{"bias": "none", "optimizer": "adamw", "beta1": 0.95}
MLP neurons of a small language model. Each row is named by its layer, matrix (up: input weights; down: output weights) and neuron, and shows model dimensions 80-207. Each number is 128 + 24 x the weight over its row's rms, rounded and kept within 0 to 255. Numbers have three digits each.
After each neuron's rows is what it responds to, as a language model described it from the Wikipedia text at the highest values.

L4.up547:129140123155108148119129135189135111125124143096111128141149110156091167126117157141109135146109141113142131087107120113161118098095117088149162173154144104127165156143136184141125127172119112154128163135110117154130103128170138110112132152119124134154127107144102144112134104147125135154119090166119154097128150140119140102084137112126128124097114137125141128106129131135132152117102
L4.down547:131092141119086166096111173177095131101141151099110096108133097099097134129109112122123103119101113115134144123105127130144128141143116127128141120075194114147120089104133091121126141151143124117110138136117131106102139144142139143113129127096144140112130154099118121100085101164152181126111096146139139162108099150117137135155126129091131119128122093145177144132126119110089125090115
First subword piece of a word split into several tokens, in names and ordinary words alike, e.g. app(ellate), Mor(se), sent(ence), exp(ellees).

L6.up1930:128087088179127110058096143094107130182119133110157142135104165107103109102114148111127093146108127161147124128149105108148168119118181106102122115151105148108131122127130171145104100100111105100113157126138109095123164150143121130128142127128140130151147100102146095114151147121143124127129141170166132116127138133140126100137098128111149118112102153097134183156092156094159172101128
L6.down1930:141150127119151128143147154129082108078110137109134140122138148137102155158130127121128104126119175138115182133106140125128134100115141134128105141132123104148123161106106112124106130154153126173135107093126149162122117158129137121110147125120114101127150151123122146118133100111124088146117136144122117107114160156153165115130127169136161142181119149134116125172133164148170134126128
Word pieces right after a word's first letter or opening piece, mostly in foreign names, titles and places, such as D-er, St-ylidiaceae, Ș-t-irbei.

L6.up631:113091119132103075124107142144152126193126126093142075162088144164119160116150124123089105112127110097114144122093129104125088148143152131164151095131134103165140116106086145163124113108092112137183168154116145134136136123127135142121150085126149106126129164122120138141141134115094158157121139136113165160106165124097118113143154082102160150084105130137128131185154137157109162124104
L6.down631:102155151107130144127146102143131135093184137185154167147071138118109189126131148150193111129145166155133114130098166124125128108128119157118125104137125104120164124155132143125130147133109138105119067087125093129122144122121124114094156065131089086144126130095173117076132132122129124156120150128141107139109152138132123123134149128125126129137181119140124096086149097133164055143125
Digit tokens within numeric table cells, often the integer part before a decimal point, as in sports results, climate data and election tables, e.g. 70.2, 62.99 m, 0.22.

L2.up2881:161104115149138093114096136119127120144146160149110152133117144122086126119114174129154160124108161167117126107106139146133155161121163133130123116144123053142116063122081172171139124117125130106145150130125135108149184139119102161088098133140141149101135097147108122104178137115173108121142131195146133120126097092156117116131099109112108185153112112165154185135155136137091123113144
L2.down2881:164173108124139148148108158135118116102119110131134139157094096106149084138083093110141122144107136078155169113203129133097152132142182116112146122132133106127176120143151101153098086140123128148122127130111096091129151139157126115136078155129160144095127151178131116129102120143130138126151140125181112132144133076167133143144122132110127147132126138148113141161116134147165135139120
Short inner word pieces, mostly "or", also "es" and "en", inside names and words, often in tables and lists: Y-or-ubaland, Nest-or, the-or-ist.

L4.up2755:129094103118100152111126123159164164138144151115135093161129108106135151097151161113128154087122121121098113128110139154121094158123116146122127111107117131160112136176138130123142102136103179131128181103109135145157101148100086125151169112147072169153082121141157145118141162116118131127105132146162123139145149101111108151129093130173153115073131104097116128184104138115093157149165
L4.down2755:141130211107105127165117130092119116105104127126118144131096160125111103124140136177092111135139132110157158133125141155176120129117146107164131066131104114098167126127130141114134162117166120137104078146103108108105112157132142141124094118147148127114120126121136173120093136124116133119148087093136081121113085120143132163113154112143118146091145167123177134133123150111118155162141
The second letter or word piece of capitalized acronyms and names, especially sports-club and league abbreviations in tables, e.g. ADFA, SLV, HNL, CNS.

L4.up1799:120146118117094138114090136182137146134160105126122112069137148121109178146119127174150144124136141110118135109130136113155162145114163111117122114139121121127111071146089110135111094116124135118171113119141136150147145134163105073135121138111117153112163162096082106094126133178112129112103119162125178074125202145181144135173161156116121125129163122120156122119101110153122158131141
L4.down1799:103134157110161084166160148132167112150186147098113178108126127101134134111122119098144123136116137119118155101154119090126147133119135142160164169153131102091126136091128101164132160102127082093146140102150117164107176139146164106112140122089127103096120130138105125135150104133131112119123161142145133133172150155171161128106154153141093139143120160124130122141094101121166201110134
Prepositions and separators right before a year, such as in, In, commas, dashes and table "place |" cells; also opening word pieces like ex, exp, app.

L4.up429:125117139129111134135163152138066104139101139096135070179147121112120100135127138119094140158122127149136137110115133134073169152131120091120124133162125174112125115148142130134135092135138126121131128103160193138122134069137137158135122129096131143122124155150118153142111141148121138109097084124118171117148160105126089112113116084105163087133133096123144118148115164121137126149118
L4.down429:156092126119112105139159100121114117121092122104113119168147157117089142128129088154138151106130148139144100174117146136124145157121158108157170118106101118107189134121127175141125107124114126122130147085118116102130168114118109111103110107177077129134179152145113143122070137192159153156134137124125141112148110150113144124136099144136112126186138102129136119108113119134134137147143
Verbs of saying, believing or claiming that introduce a that-clause, often in passives like "it is believed", e.g. thought, testified, alleged.

L2.up3065:116163142146160149107137100155166146119165090103088126182105108144142118132141140143152138187121109135148110095106141164131114150157118116165118116167119124105166119116131086132105106111138126140138147116100081120140162119166141146147118133129128135138145100131136106141137138120135143091130125069130155129128169116157110075146116137139126140115090118159115119127114149125184125128155
L2.down3065:161121119131144095166114109114084114129088139113147147080128082120170144113114157111093139136130116124130149146156124188091180134130103140102142155142146116200117131097171135106099119173104131128145137127116155158123151111165124125129101128095156111146157126104150108161125135145117132169146091143141099122143135068141197139140126136123113127155137107101109094169153118119128124121118
Tokens right after a completed subject noun phrase (as, is, include, consists of, resulted in), plus sentence-final periods and table-cell separators.

L6.up1836:113106159152131136159142156133071138163098131109151153100130130166112130119113116154118132122152144138147128129098088142142108134136151105154124088167135098122143092120106115126098166168123087160145115112128171120118137061175115134120102152132155129152086098167124120161108130093099167168120191099119098158147128123120131081117091092091139143140120119110126107131159160129121134074133
L6.down1836:083121085172110115151133079122136114141145130102153138146132106114159137140095191131125163142109133119152145132173151160125117114081164155137096158161131119107137135158128116093143122089116143109149095121111123111160126143163105070072099163099116073125156099151161110130099147122133130102128126130093101117136112164139145133090123136128139127148093140161112176146141148146109101130140
Unit and rate tokens right after numbers (kWh, kg, cm, per, p.m., ×), plus prepositional openers like in the, of the, from the.

L6.up1717:120122119137157100137139160205139149146127122101137138125103131158076163145148132162099158124096122131103162131100077126167130156163119137170098126126147094081137107163119093114139151136116136175111196109075121103113096114129131162134105132162116097139133125163108118117152122091099124119142129128126140075106168148138164124188178119130142116133075089155127158128125147164096160135114
L6.down1717:164145089154140102119128098136111178128128127107151164176115160144112137103125137114122123147171115136106113115124103123133126126168116136098128158140109118083149144107142117129092117125114129147102123146147088157109109164135129131120076099131129115135154127074132113129114117104104132120152115069138111112133115097173152139160130129084151120130097091155105124118164136163125187125146
General head nouns right after "the" or "this" that refer back to something already named, e.g. the bill, this work, the award.

L2.up1204:124127160094114072171117104133134128201167140131076129146096134146097168111124147150099088119133097093121103088120099128130143137107114106112152115166101117125150110091086167178121091136156096143118145113135166152150128137126138143128126178179102127161086117162088103115101162129129140181104128126127102105180127139147156146144097130093106083134102092168125111128133145125124153107081
L2.down1204:144142115107145097121103131139117127126132121116063116135125079121104131098113124116122118138159120199130107170161156129185194151168150153124156177111123099079133095138134138118110167091111116138093147120135104132115094123142124094117103118101107071127136141117141156143116117109153131107121116094117161151087128157150114112103126106126119118118108118136085146088101122155133089155143
Number tokens, often 0, in table cells with scores, vote percentages, times and stats, such as W 33–0, 94.0, L 0-3.

L2.up2249:110135152174112106146108109128176120104154111113125178148129089107114142113144149140148171164135114154122169086130128147151111122143124118104153107198098144089122105142135097105122062105150118119139150141142148129139112150154155111162161158108148098129091140154100129167107145121153145095127087133134135115149134115164130130139109132124108104090141103129089095169159148128144130124134
L2.down2249:154089102147105092148113143129142121166106170122151179142098089139126118115093137143146090126100119141143174143125101122153143137163083121126143113141109168130138109092111126098158139147139122152134121114125127119132138152146091131134152110112184070142154147214119118135134130105151136138131135087129166122107145088132081137085106120126141083167111161138113088153138146163082154157135
Column and field separators such as |, ;, / in tables, election results, stats and lists, usually right after a number and before the next one, e.g. 177,783 | 73.0.

L4.up551:109123138151151131103127109144175146113100127123113144067084113130130102166164153126118134104100079115111150053128105157138110116093148072103114122155114141127137119116125100139130130157117108120087135109119118188124135118162147120195102146130118132116152090102118127103174160119123151104134137117140112079109165122137120131143085150110169199117131124087088149172150170138097147137141
L4.down551:134162092165120077128131126151156168101115112121137140119142116123116114112104115128134143169118138131146146117081139158152085129112135109148119104109114162167130097071143228146136129146076106150106094134140116141151146147139147130128112100101108157125111107142135161110135138138132155094171149111123143077113168083122110134082145098133130154099120113100131110147092116092099162156164
Word pieces right after a word's split-off first letter, often a capital, such as R+esident, L+es, H+ans, S+rbija; also line-start spaces in football lineup lists.

L4.up2515:092098128198083121144109157130115128166111096061114131131145094076128110139135125105123116096106105115124124096104161119108134143123128104144183085150097142141121140117109124154102139155137126140157098133146110107091144113142159099133139113088149086106162127151087134156123122135175178134119130127176147127141150113136139094114144122093100128143150136199118106122144150142117170117112
L4.down2515:136128156145126078126137085164123104126124166114160125089152131126083171144143034091119119151121130112130098114113101126111115125077128130134123109101116115125144110142151158099085140135116149105130134161124132144110140126134132135066141126174137146138099143161182116115126110135128153130133164151154106088138153104115123152091126129141133126123149151162144119138141082123126142079131
Fires on fragments inside names, years, tables and non-Latin script, such as the "1" of a birth year, "j" in Gjerstad, or "(" in tables.

L6.up797:143109069135157109104147114155144101110124131120136153149142117120129120109162147146136160159130150115113117122111097153126099134091136136096163132124102146124138181119129107167145121098124122110141132098108159110125073140118113147125157121143111165159131102080107101094129178150102080151144087136121142165127131108157148136115124101051138165115108120098149125145144150095115157115147
L6.down797:123095142087086128130098123125105126079136149132123169130134109143149103115136113105091147172150117125133131143121119118125114098148146149092139089116093127112125152140118128123112148096133133123116100107148084131156115168060125109112118157142112129120133133131160158150091066148132152148128133085123147142132138079131131153113103136128080146098105105104142161156162128112120103190134
The second piece of an acronym or short capitalized word, right after its first capital, such as the H in GHIP, the L in IL-6, and the R in CR-V.

L2.up1519:153111137135096112159129139134122141137142116134157137102039085139087156137167129142098113104137119136101103104137133121120136106110118126100123157130104130150085144116170125115135110123126139116115155077127147163143128098110126150109104170128161139122142115157081078148175135133130085131119110140166166134143136116164145091106086106141122122154134120125116140132130122159131155157130
L2.down1519:137143113118134167145133102113118149103115129180094145146153150135127129109140061142168108152093135136115110132097135095104144089174128046145092119155121141125138142116144068166098112134117104149119127091135091120122155156077125115134161138116138141083110147137133125110088115128112125119128119100152122113109131096151149104111116126125137128156139098152141124147167120172109120121152
Separators and fragments in tables, lists and infoboxes, mainly commas or spaces before numbers (January 20, 1990) and blank lines after lists; also "third place" in medal records.

L2.up859:097126111124158076137103125131094069161123141130105138151110148094117166164115186119146138137133139136098127156083105114095115117146180090097164125135100140137136114129094106156117078098092159124155097101147118136127126125141086101143108112142141133131142105112118071144149162170134116145144127140175130122091124107120072150134107138099125143118152117080160124145159119139120146140135
L2.down859:101108151102136148134146104141094093122140091106115136193165127116116156119135098143119143160130134168136126119147128111137124118125155130139125116096142147114133140121109159125142156101126095160149113144143159112133156178130130095102077090137138145133136106106126125161139101125143125144150144128128097111098130089091125125100123098136140088122100156092145121149119090127087171142123
Capitalized word-piece fragments within multi-token proper names in lists and tables, such as Sant|Andreu, Ho Chi|Minh, La|Crosse, B5|L|H.

L2.up2720:126120154128138170105124122098140127135145116157110128128073131152132141080146129124141167135092129087119131133133148163112123124135129117136168095126117133145122134115130149144148156117150113173108162117100141128146115128137128132125155155108080118144116110147130157170112148127134166117119203116136065167119130096129072150156143119120136125106127144148144105121163146109085103133124
L2.down2720:125071085126146106107113094127121093128098074121147127135091124109103159131099139087146071112161152136081135092073154159123153099132157116120136117101123117154104169097111113137114210169097139135100104120160118086123143079109133169130126093126102164120140120143076145139117159138076103129125124175135130145125120136145116145206152130122127131124117099133087175069106126126095103094123
The first word or word piece of a noun phrase right after "the", often referring back to something already mentioned, such as the party, the same offense, the coalition, the host.

L6.up486:118124150145118139130112158160129125104127130138134108143128083139131165088140107155132179168172112133106137088109122119093108164175139129149110144126117139137132177132096123123143135125160127128105102178117101138106107092108130115148112098148162156154124159120115111115127147120142128065133130139151127152104112152112129133119164108086115128158166114150136091122126129134138158095144
L6.down486:133094119132150188081118086159133104133134142136132129096143109141096184123095174159127116105142162103117128101141191156071149136121112140116084148100177134127136122180064102131127129101126161136103140118127120178136122127163099126121166107106135132093155106095149134119062130118078133103141120137143113144150150115089124109113134141142139154143181155079138149149140135147144114128131
Mostly the "st" piece opening a split word such as st-ables, st-anzas, st-upa, St-yne; also dashes between score numbers and section headers.

L2.up24:093112104141133105103117127146149137109127105102116137099087145092133184123162149095142174121121120112155142127114113153127109138104099068137138109148157122137121114118124132141099113131104116128145151118098149127107123125121134121193122121162105141130133082127115148128090153123148126118105099114127137136151121120109133128151150113151109071093119143136119077164114168124137136114153
L2.down24:147103110117100115113117110106156120070118153159145136114113147124142125139104143063119116129079143142151160118140112126161111098111079105149146137116092162126106140122090138102139173121166145148122105119106133156125128099107111164152156118125105129145102119154112138114094102138160122115125099122105114085086178147111150127116145100115096119105104114129120141077137146119119137109130
Separators and words in sports records and stat tables, such as pipes or semicolons between numbers, score dashes, goals, appearances, secured, shutouts.

L2.up3021:117149163197114111126126112138159135140128153129096139198121144135085111141122145131119076145064136087141090103129083158101103118114133128130107154106104075137100103089114152130101125131134105140169114177159136154142136131138130131101156124119134106146165135125134131103111148097159109097124168132129121131079154133111151127084112128106092118154129152111094101118115125171113156110157
L2.down3021:140130167153123141132114167133180116115077107190107164160129133152142164162099125093140109101122119093114154115133140169111126132129123145135117131119112119141135098152162142151145141106122120146116153148122103155115128170114139133142120144145103127128118086082145143162164122117138126113118129089110125141141121148152124100126117131082124125148118105160141141126111121148105134141105
Two-digit numbers in the 50s–90s inside table cells, such as goals-for in league tables (98, 59), scores, and climate values; weaker on word-initial pieces like sh in shafts, shadows.

L6.up1782:145107138166115122156105162107141115117130105055155101151106116144136136111143113160172164142107117147118118111143119164094107133099143148138181136140100131128128086114145164138122068135120070123147136106115141116136129130132162144088124131101134084149135091108132131093129111101123133114097096124132134126158138120155134180140077097103168125110139191111090120157133131083125183080161
L6.down1782:160090113143129129138156122123122163124101158137157086134129145142172095119150111159176145137109153149123154095153084110098120148113095108107158146125144147168132147168152159152127136191166140151114122128117107164096106149093087106151095131145135101170156163123138134095132089131121135115120056147144121112124128101133112159155099124128120120149089120112048118135111109109142162065124
Separators inside or between numbers where more digits follow: decimal points (54.00, 52.07%), time colons (4:14), table pipes, and "on March" before dates.

L4.up559:121112088153136134124123159107160065162105090143117156160129160114139107141122116176129157152083129129124160141124168141115125124124173082131116094141122118148112140182076152165162096145130123176081146133098117155116103125138139116153133140156154111164130121155094152120143149061078063149145148157117148118088123067128118129126067166139133098143112109145136122159125145120100139109101
L4.down559:139121107156121128119134118139176164117151110190134093165150165143150120139098126117085134099172109116169127107107104103137120077125134123159096144072142113155113151135074124121162144165127152103107113110092143118107119148140117154135113106147106138129136079069104153132113112109143117143130057093133133124097152153121123139107146150128080145107136105088084143139173147132155084158108
Words picking out a portion or specific member of something, usually right after "the": part, remaining, rest, other, first, this, of the.

L6.up1332:118109142157113107091123093163120145121082129081108105125149155104073115136131109155095166128093124087170102137115157136112108129170134125145153123154144152148161113147116082124134123136130133122143109082147104099140080110139136082126141119103104105133132158125085130162146124135126164105152115130192115136185113156133157093149120109097098127121139122141114091167116163104133189098134
L6.down1332:134121124105145159118155095140126123148142098105156105113154154123112143156112122112128146112158183148125116114092164141108148137101131125122106146181095159115104096139132155091118172150129187106175150204139146143147183139115086141103111118126124100141142152153150127126115110160103106079143138141116148129137116146131132114119157156108143149119118107132118125118108092166137157109134
Byte fragments of non-Latin or accented characters, plus spacers, backslashes and units inside wiki tables, LaTeX math and foreign names (–‍63 kg, \end, ×).

L2.up2482:078125112170172124140142174184119128146145166102099169110115136108124158166177125142119142150129161110137153120119125099104133141109155128147144119152148093151116121097122151123133093104114100160166145100107135084160150127155166164132095181121107140124149105146139154118155152151154120123160155116136156079152170107114127120146103143078173127127113126142166133140122151099126145100153
L2.down2482:125093106165109119178125108122155150140086110161122078124104176159131117159139121119127128133143123094129126194150124151145108122104095119101067097102084130115097127170114101091109096107105119143109138149131124137144124133165103161140081098130113157122088131144142118157148136136150144097139145132104098141116103106160168136140138157103140125099130130186123156121154125136102132133099
Sentence-opening scope words like From, Each, By, and "from" before a year range ("from 1968 to"), plus table cell separators before numbers.

L2.up2341:110139187089086129138163119146130103115133159127158120146136075154121169097170149137158101127113117113124075096138135092174113170148133131073096124147150107128122157098127122143112118092131146103136147105128107124123141117119138133126139136144148150103123125133138104099146130150112117141110106129124101118146136147155126110133130106139130110071167113129110141120150125175139128091132
L2.down2341:109107146162109162109121160118122091133130171162110183141137136114160133117172103102115156138118093149126134131102137116118147112133129142163128116099150133086149103128117102127142129126119118130120082117129121158136143138145103110141159142154102130091184137106119111074111109106125097118124140135090163131128129145106110139135078120138093147140164159127139144116108094139108095149147
First piece of words split into several tokens, mostly "st" (stairs, stipends, staging), also oblig-, decl-, ass-; sometimes heading markers.

L6.up86:104142094116137075105142132125095082118074149101116104115127100140111107152115134118137120117118128165140132117132115115106101138152153133107124136107106133165134145148105138130065124170136108154173102156097093086150082136110122146138124094153113121147119136152116102131138140143135151123136116096122136124177148112150197165175128123132156144076074143109097117125153147137130133130122
L6.down86:155125126137143134159087132130152133119133128126116164111126118137127118108113137135119135123086139104160134127138130115090117117110119122138121125100128173127126120142113120137125132113135160086148116141130101112114138158119127110090139120128159145121114130119113142164140124087138104201103150125142133132126112144103146095134146180154142123093153101113131114129149131112145121142146
Sentence-ending periods, often merged into word endings (ine., ia., ). ) or closing a paragraph, in encyclopedic prose.

L4.up1981:138107112123120114137131113125130156105130090100126124073096163155092130116106133153153138124111116086129149140137124123157087135084111083129145105141098134119155108134116151177148069087124128124111138134107093082125159132138134113154114154157130092129129127128110128107089129142138135148087102143114105139106133129135143126133113153151091084124119133106163117140113113107131159119112
L4.down1981:113141135128098114130153121120168157117124144120123136092113149148155127114161105109164120093098125149123135125075151123117132109081158135168127132144152115108112104090127132148117145159116115140108128108144155131109130121162124168151174147173091102133141130100150077123094081142178113132130119137175106138154173122163103098131115083131132112114091148128123096177140130136152189172150
Mostly the pipe separator after a number in stats tables (football apps/goals, election votes), also commas and colons before the next value, as in 5 | 1.

L4.up904:192107147163120118144130146138169104177138115121091147112151147166107119122140144070127091132127123106096106133130109149161122118144137094128146124143065123125147098100156142102150111112145105111138174158151089145131113133143179099118151152119155157155132113117108156165106128153129123163077138099101179124158162113133095094155160128126116116121102134129143133122096174139134135143121
L4.down904:139107163152120162167120109128136092065084146088142120157113117151172092101101125135147169189108144111129158158157108178147127161113170152149147124124138168137104137101172112155163157127169111152095151173107082109135111159161127151162166126142168116142125094155125133098095086114124157153139139117142128136099142119156153136160164117135121122144091148135139092137133135118115134154126
Mostly the | or ; separator after a number deep in sports tables, e.g. before goals against (47 | 56); also coordinate decimal digits and phrases like in the.

L4.up18:123146089110112167104122137129184111126131095139162159141116053129104174103135130191099145139131135133146099122147113163166147125092082104120164142132149080102122155153080112127141092111120149133143133136105148102159120129137143157107099124153140184119108079111163114113135163117188129108114100085134115115096113142154123142160151132138185173114126134125083093115168160166096130084128
L4.down18:101111125113153106127120138120174125074140127137144162107118147150105150168160143136073116135121097090108098156096100087126114146128113079101120084134134078130090136153139125118142129109146172137120121126127169155128147152140141114127126114124131190095083130134130112130117119154145152103174183136139140125142166132172113153115171122121128150149137097103128065113102166093114094178141
Common nouns right after "the", usually naming a thing the text has already introduced, such as the film, the house, the game, the party.

L2.up82:108136147130090124108139084149125145108078147081085106147171133152084111142106144117098126127133131132085100153124129128134102136152156161130141143199152117148116106120100122115105108190118148134154171140152122118128135153170127175131138112113123131126135123133090111121120123171137165109160163134197153116149144101143121133136141157142070177108168116146134129148122178106135151130085
L2.down82:149070114131102105145176072178097145142095127114125117145160134127109128160138113104119098132099139154119113127158127125116158143135139109122133138166150128144120117139182116074075146140131164077144138150134089116131108143128089138101140120133103113128120117127143073146169107157131160139128149179139145141156122115135150124106159112127085112109137098121103143121115122136107164156151
Single-letter or byte fragments starting a word the tokenizer splits, often before accented or non-Latin characters, e.g. " H" (Hibernian), " p" (pocket), "Kr" (Kr̥ṣṇa), CJK bytes.

L6.up345:153126160123155115128114105090129047153110114132108126089124131168135148123122124150137145098144097134121082126124146164139091154099127112071171116123088105140146104126129161144088104144115116160175151127087117123136124120143143086139167099147101120131092107152125174086124133120096114133085113129183164159123103127084127142151121100137141100173124092119156113116143179149130163095092
L6.down345:154121147124092148062141143116121171131109128152162134130130201109114121136099097131111062134096113140132146112109114113098119111116140156086139145119065129117116141142085130139103136150153093127101172128128137149133095111127118099142100130119139118104151113096112130103153144128129124168128130107165142082162141126150170133134126108136106066089124106128139111138102142113102122114157
Tokens inside pipe-delimited tables of sports results, rosters and elections, mostly the | separators, digits and mid-name pieces such as Part-ick or Gim-n-ástica.

L4.up800:095179137144113130096107106152112090114128160150119146169150113139115106150100128107147110155149126139132085119129116111145112120142126123097130138145125136159146098123120134151074117112158098149134121141134113071107134080124136114108094120146139137132146108180110160127160143101114139162147142121145129120165138108137153149168149074150161099080122118114104105124144116134083131124109
L4.down800:132118131133126119147132149113091101101165133106120126106125131123139112119121081127152107098079136102137152132137124118110115098125151151150121123094131176141153125146113158132121121145128184115197100128133095116136176149094149107067160149155137135107114153130118137101128108119169098135107126110112130102108113136133172120130145140163125152087151146106136138119170116136098112178119
Full stops closing a sentence, often fused with the last word piece, e.g. Minsk., election., him., usually followed by a paragraph break or "The".

L4.up78:185170124157138100124085133100172097134117152102101151098107145096101110114092155179112106151158114110073109094130141120139096150123072144093129111120119110119122142118144102112101122145133064149114155086105125130129158155142158131137103118124160161168115137131127103130130141140139136130097162128113121129183119145153173141147115094126151137142127143129103138126128159109121167119166
L4.down78:135144126135093123138136116083129172105116098146100152097159103163138101123123111126091148122170129146145160111182133131169135146175122130071159149178161122093114095171112117149092115121133113132138164171115168145130160149145153077133138120118143164141121088112118129167166103128131143117131080124146126125131126096149107116105090091101148115118098123125104088128122159109155099115099
Digits right after a decimal point in numbers, mostly in statistics tables, such as 156.3, 98.2%, and 107.3 FM.

L4.up1487:145139170154104136159113129162143127116082142090152139126123127111158153128125133131132154127137109096121110145132160136161152109120158103102151107159106144115161100113140130145132083124169133126120207111171174103126090124133099130164138118102165106173113119137156149129113138109132116120121144092117125132127160118115120087133155117146134103171080114145161119125113148148106141061129
L4.down1487:120142163091154134130115102170111095091070124111183135131137114139138132095145128105135140162141110096143130107156119138107128145150139151108099152114143127123128116132150121156128110117107120132159185111113101170139112111187131104070129119130156108144127130135145163153091121103128094128104086106099134176086111146131128112121112172112182126145076146105106209140122129163120171125122
Two-digit numbers around 46–63 in Wikipedia table cells, such as goals in league tables, percentages, temperatures, weight classes; weaker on mid-word pieces and colons.

L6.up806:137130140120103134132100118155080136126110092119084139088128124131168130124106130109131113123135094130147095145092110150184134146162153114113110143138126111108129136167098140148129096166115091205107134113110162110124129128130119144139113100143131167113140148159086122108092143148118123142081146096116155124179125121154128139142120122134119105160132150167106125158116137111147149155131
L6.down806:136133118134171108136075142134092148120131105134134151148128136120164077167073144123147161130111141123155129163120126147158134089103123160141120109165136135097162157123159123166150129156122162131133127125152088108124124124140168154118067173136172117099111098162190139121141118115163090141101117117103101129147181146099125139075135110132146120110124110110105132092153089149169157129140
Verbs of telling or denying that set up reported content (informed, denied, said, that), plus last cells and line breaks of markdown table headers.

L2.up2181:101141134118143128149124118147094141132111113094058122125122117137148108115106128117132097162116127136112109118117134148102166130126140125061161127141118105115123113159122128167101121148091121106183118087136148122101105137153081125149139073151112117107177129130119086149150163142088131111160131148123118140132149126132150120150113148121158115106063147160127076138121153105135173122133
L2.down2181:093110192141158126146137112159108143151131157177084120090084171149130132148170152122114168153139121118130121099110116114128132181100123114107104094112141129133123185125159096130178189139137130159072145112117134104127143044085171159137161174112110115115098138168119154113102147122151120106139183131110093110118109161110092117088130110113118109131175164128134156102146130089097179130123
Main verb or predicate word right after a subject or auxiliary, where a clause or complement follows, e.g. "said", "is said to be", "cited", "announced that".